Weights of a small GPT-style language model, trained from scratch on English Wikipedia: MLP 896 GELU, 8063 steps.
MLP neurons of a small language model. Each row is named by its layer, matrix (up: input weights) and neuron, and shows model dimensions 96-223. Each number is 128 + 24 x the weight over its row's rms, rounded and kept within 0 to 255. Numbers have three digits each.
Before each neuron's rows, "fires on" lists the tokens most often at its 100 highest values on Wikipedia text that the model never trained on.

fires on: "ity ", "y ", "ty ", "ord", "es ", "s "
L7.up684:155132119136151103136142140111125139121102134136125146157136149103141116121104125103109142122164145123154155124133103077159132143093104103087148138120152096137152133150156109115094168118139151124106151139128076083101172081132092096136134120152145175119153127142164104086148144116138159097128123106088138121131112128151063154112103111096178125182144140079137131106191148124130118146179

fires on: "200", "202", "9", "201", "199", "C"
L8.up823:131130131155153109128162168146136167118089148088144132119155132133106183145094128164155131121136149105114167152135106143124147104142114119132132115168131133149078156142064117111090083106160175107113088112104170117142142094083154103125074112116106140147131130162163182134093142106133143146131101079119107141124141165138115158110149128150122112129132116132104115128068119147090124139147

fires on: "uc", "as", "min", "ab", "al"
L8.up720:124127138170120087142138122127136139112124158098116111119163084162139119157142122093102160138112190102113172087123172071107148168107149159150130192114160109147107139129109136138169140128138099099115118116148125180080156121118145123129141132137116111164104153153085133170111115140087116112090118133117127148167125128127157105154127126114146143144141127163084119081123133145143137110164

fires on: "-", "| ", "of "
L7.up23:131138136099108138189138133093117174112093118097064076131144102112176131130105159113130116180137154149134127124101167133088125124140143129118147118169121133154114156112124118144122075097111097154113162097134094116093128123171144124114148101156134165144158093086151147121124139104153118085133142123134091110132151124144145122148112135147119152135116134156135147086130162138124160117124

fires on: ", ", "of ", "(", "-", "pol", "in "
L9.up39:093086129107127133211153133139110128118110098073136101128125123113122103126132122165116151177090148091120091134103128116137152108152131101112138086133148110116101156072123110133142148161154099102095120123193111098114135133167145142138146085138125127117167099091180132119096136135108129144143178140088121135089130082113150138141152121099143112126137113120123091147090170157147165094136

fires on: ", ", "of ", ": ", "n ", "al "
L8.up227:111139163140113142125131127114087121126118103099099156117105129127090142100154101162139131106102160140140103133106113133141115092142093090139122148155118148120128113097112134166124141164116122113132146123143140096143163139189126165156128112182109132098126107123127175113131099124079072126151120083135113126107127139130151190111160159140127128140174183137143162170125127125154150091152

fires on: "ated ", "rit", "it", "ased ", "ip"
L3.up600:112103154084102128153118152154123110139103141114160149119097103121187123147147123145110133153088126131138100150171164128138092159113154149099131140117100122140152128124122158149141146125098152124112126161129093107130157126123107115149157113145141128095105103098126192114109145158090118119132111124123098147141129140128186162107101120132125146152114175081110118108181149146078152163146

fires on: "l", "ig", "ob", "r", "ic"
L7.up359:087072113137139086152104158081116165139089188169121139127155130140105150146128112071131103077202127134136114092173143135138115155130113152159086154180061100135112085116140132112141145175137090107146162089105128165111131123107104136111129150101177062102146118112099154125125132146125125116139134114144116125134103150136137129133114129123146140109124141176112082155107122133159116156119

fires on: "n", "si", "se", "s"
L6.up357:164172115152113106134163144125123097115154136172145115158145109146160114132164138148128100162127128085165119078099139140082127116142162111165112092119111126089108096133157119160145154130129099094127098141138118151138111123133082150113122132129148121140112115109114174097137091129122104154107108133108127121108140157109114110140155139119203135165145153104136140144150163124169136145080

fires on: "of", "if", "x", "-", "ef"
L4.up152:147129126157135126149089088085155107123111131130132117129142109105109158131139112119139148166104120141133162115150170162097098180110150159145146108111075119183146096137160126133149129123153150110106141111109124127107076137070138144113127134145128178135129095124113125132133149146113093152115089165123144147130112116145141096112138111091145091156130136082109115169143141130124106149163

fires on: "\n\n", "\n", ". "
L8.up1:162100101089134130242157133138130165119156129169104096125101088116137135102128142158132140103112095124096118092095118112075136140110106123126094113126169114150078170118102126137135107106139099121127139122122097141161132156142135132129096105158122115123143135114091135136154130159150118113138146183111133143123122127109170118157163174111145126153153141133111104121154134123094129120137

fires on: "or ", "and ", "to ", "th", "en "
L7.up664:138111143123130103103106120154162117106137095123109117098123107136162128124138163084097122136100142103163146155154124132124048119092128140092149123110173108117094128131109072120129159131090146145122082110141162163087131106161179140105127096133110137131140148170126080151121130077157126127149141134170141114142119097131209172097165178071141134100125131140120108137117108154188100136140

fires on: "es"
L3.up81:130122144134117186123148164122103101102107147137107134149137106107109141098146125165128152123168158111126123111114146133118122188101124077137154115118159120095116158115114140157151162155107155146108142164132168155138156146170116167120149090123107081087146116113114123102119137147134131132124096097130149092132083076111173119144130139114150096145125127127117126134096127156071109132114

fires on: "\n\n", "\n", "e ", "\n  "
L4.up111:160134087154163142186101101155088128144136114127131150091110122163147090137119131151123127106144096144117151133115131132109130124086126102146126135104148125124068154111115168121103158131174108146133119089119149139136130164086166129122099171166137112129167185119103133099137084120107142092155144166136111150110102160119124133100146126101128103158111151134107118118115127148121185105142

fires on: "iv", "as", "p", "ab", "ap", "rem"
L8.up564:105121126114149098178136146168157099110134150107163091127115096143122128189135141102085105120097160112163141095122095124144114135154137121207105153159111135163172145101097132108127150126148100119098147114154143143076114104095139147104145131145109099140155123114175088124129106149122109117129133118118095114139138144116100131131111114130130109128135096176128109138135141113137150145179

fires on: "\n", "\n\n"
L3.up193:159136145141148086144097126106119119130144097122117134098174105114083151139146099122080155104189120144129102118178118164101092105098128095121158109143122147150141119143091141155100101109132137112103117109097125128194115153096155124116113152125108105115133174139131101139121098118143073131126184162102140145134173160136097117094108127086156143177076161161132125135122120156114204147128

fires on: "n"
L3.up228:144133123173123119175130137164117117118164100158155126106142122116120119158139108122136108119129138121168132141140118151087149132137170100156111088076103101144129122117134115139174122103158141149135107134126148174141111105141095176162172150088101080141125105150158113053130081150166137122133160109141125078134109098141145122139118138127112116112131111082161128168177130100148089133104

fires on: " ", "r", "s", "er", "R", "c"
L8.up219:120115099159146072134087141124116147092133133152115149170147091147129119138084109101097139169155148107092130091137119131118135096142098109148178111144139144148138107191137141109095092105140158139136139114103133159093134142088128108118126157119130158080099120167183156151103078126162122089119124148118144119082093138152125095164118157117136126069142092164131083171141143129144153132155

fires on: "o", "et", "ef", "em", "x"
L8.up383:160076121146095167135177105074170138108109137115143142151116141086149115111119129082109112127117135152108146140145187116113140146140151130160125128126147124101115135087137176154114156151174119121107141134180121135078099134072133140133127100146112113108156106104141128134143168123071118150125152146093142154164096108144160121093116109102139112154120127121108147135126132140156118099175

fires on: "co", "o ", "de ", "é", "l ", "ou"
L3.up148:135149111117107140153109150119148153131121123129143134130119103124133097119147138133149109154114158165148109156113111115099100083119107100128127150091140104119161092156104079154125131172103148156068096116134108131080128119104091118135097162146103157077127166111163130146146102132137099183151185143123134168132142099095119102138077138100145130174138180156152123164124131115149139136142

fires on: "ar", "d", "B", "Ar", "D"
L11.up520:122125119094151080103187156135113103117116096135104129124116105140119100122155134131165123166165107132136077089149099099137119162136161141097117152102144093154116077168130144131116127134127124201126139106116091083136124171118138113131141159127155126153124100138098131110138140135123140153153095165148116117088109113131121133119152145105107146131116150184127121089127096117121134119114

fires on: "s", "H", "es", "s ", "e "
L9.up318:135120128156111166132106118169106132113108099165123127148107095106121110137154088161096101141154131133111096107139133147187102102133157109169142115174156145126117152107135108089122159170088152139121160107117120156121152092131136149127136134124136115106137089136100150134135156147158122100115082167130142129114092123113135137113136151126169143148118151166083078112065177137141117100115

fires on: "fr", "Fr", "?", "di", "Fran", "'"
L3.up240:151138159103146156130191104107087162158128162139140072141135092150138120156156128111133128154103125127134152181118119079094140138075115082114136125153159123139122094076116122122103112110148067146151117164101123091074121140192155126133144147101138143115136107137113158088124132098139141127167126092177175145149155072147138135161121169161118131139100136100123105105151109127131113147096

fires on: "é", "Com", "comp", "te", "co"
L3.up695:138121118156073127132122117107124124115161083130131101134163133126131131133149112122110129154170128156177115132104138150135166114106120151147134100103080079085125078173108085160113150122147147132052136120126130113126099123150111106140131120135101169128132112124107133113160139152138155129152158110112159139127150142093111119113095138110148132160149169161125105126106131155110135140086

fires on: "ame ", "ation ", "est ", "ies ", "ain", "pl"
L4.up178:135133083129128123185112100182137130126101122124127105130130118158106101141110108130146156085154126130115139079130154111095112139172140110097097102134110078114137173114162164161139128172154178114122143125118130116121137137136121094122117123141163169133135102147084085093130099126134104153114127110144152178186125106144120132089123124138158187164101132128062136116127157152178069110143

fires on: "- ", "ation ", "e "
L3.up118:128111057147108095163112090133139087127089111085130107147135174104133098156125127158084142123107153134104130093129153134107113157126149097103090127167120154154108143149119151127093128124175184101114129124087125102177141095144121131106121115136170138140136156149109083147135110132089135170108095120152114138143135122157151131133078145119097134133133163130086122112117144142098132104167

fires on: "n", "ev", "r", "ir", "om", "el"
L9.up204:135169132143118144148097142138101126111132120172165130073172133089148145124110122190148112105079097110135094153127074146099131134127136126111115143096108096097124115140098085126136101108106128097164094133141131119130159150157139146148084137144123110146156145164162081098139126108119099118101138122127113082111099129152157121148100120155121158096157118127126117110140110114168103136124

fires on: "s", "-", "t", "ess", "c", "or "
L6.up552:100115104160130110137127120125126114112118143213117110123165155156148124105090073121109133152143113109077070120137111093103119103132159135180104138151117127134166132140137124109109144140135149132160176119146124129103170113129148108136132133168101148110106134140129114148141115112111155148115146098115101160138113133174119115140134157137114172138148121108156118145126161127118166108151

fires on: "ati", "at", "et", "ot", "it", "t "
L8.up15:145131132116160104141111145094189084125161154180091126101091155129103104162119125149128153181163131146130133140136117107097133108139136117135096113118160115138085134118114133140114189117133108102160104090116105155127093076107134106105108135127140113147131126145128147126129160125133092165149137107149146132107149103123159128163150101133136096133111106148118120148122132141152111129148

fires on: "8", "L", "8 ", "en"
L11.up263:139158142136156135109111133153106159097134144109147117077145138163110140110120133057131160143132136111117091150157144081158174112143115073133117141144154110115132106120121089130112140139143146119143102118125093120153121133160137125133130140166104128131133110154101116138148136125156117168127182119158120146130146135091110091148173134147143141109161105146066156138120110153139131151118

fires on: "et", "mat", "ot", "m", "uc"
L3.up663:154111097130138101130155162117135102102129153151088114124106104144110122163123166155116196146190142150107117142096126135122142151146121090099167157104106121158130140132149165080142103112152110099098107103142068154122135091119095139119106147162105121110135148132121157105122133080131073121129140093093157137123131183149126076189144139140106130149112095158126126149122102110113101093118

fires on: "d", "born ", "row", "old ", "D"
L6.up280:120108146135127092138181107158087147140113155128111092130102100118141106158116137135114116163129095138144121101163145134135122148106144112091174129090125097123158099143125139166118079090159133173144092086091145143126136112122141115128153159124155125156152099157078155096123172127140095111101110165126077146092133123136119099151120139158114151152076144068123081166156135141137133097102

fires on: "al", "am", "s", "af", "ous", "es"
L3.up253:123109167136103128118174133117099121082150162149133117135150134139150176101141131155131138111154085142164095115087120132162135132137110090119151105106128121090141148132175082137157125149121142108101142109113115156099149137146138152109142154122099109119155165118159136109124155160147114164136101126126115145134149117116158099127171108137128152148093122102141100133139126114096116110174

fires on: "\n", "n", "pl", "end", "er", "av"
L11.up511:149106135097127111149114143131110143131119111175156098123111128115079114110125152135171091116101163135143149119112109131154161157155118137130094133132124117124136092128147127130127120171140147138121120142117103147147114141118067151117136131130147097140137120161123133129150074136144149151132122118122137092075135105161114093113139143104144143133128105072115136141114178083125098128087

fires on: "ts ", "s ", ", ", "ings ", "ers ", "es "
L9.up293:114120127110119134174118063142127116139175133155087141124128153125118113118155097081134111110107139155135183135147139125130109158115125104132112134136130138143113094147112125100109150108099133162121127181131061136134134121176099087126121129171080135139147127179109159150124095124126147137132095079102136134112147160148093115107099141104142158180112109119128162141157157096075134133145

fires on: "s ", "ing ", "es ", "of ", "ings ", "ations "
L7.up472:092152153101152150165086098144093137120118142108131118146113165145121107130132124160132184129092133141119151135096098123136105100127128115138113117170116145107095113165111157104108163120128104158104150139123125106147095123167141156100124143143132118138138147147154125132142098154122129114113150122136172128101142152129158120121087158122145160195127130173124107129131112121073143123110

fires on: "od", "es", "ind", "ever", "at"
L6.up234:099142116154112110161131125094122133080078158129118133105161109089130113106111080148092147106128176165150163129180103179135133135112149116122106098112149146142129110161098117129162159130144129127124153131132147140138142156119088138142197136113144105105103132145118119101101120097122125136115113107143117110166112128132166164136130148101103175146125154140087155146136090133099114143151

fires on: "c", "ed ", "-", "ther ", "er", "in "
L9.up759:107116123103100154178144182129081159144116120128182151129113132146152152180118132096156080143091135110112128120113127133119162114112143100138185130139102150111170137118117102165103129131096134113130122106179138124082133132153169148132127084089110135120104120162113112139111109157148153101126144116152097154124129148125110133130134106122166117130139095081118132108135174148143166094119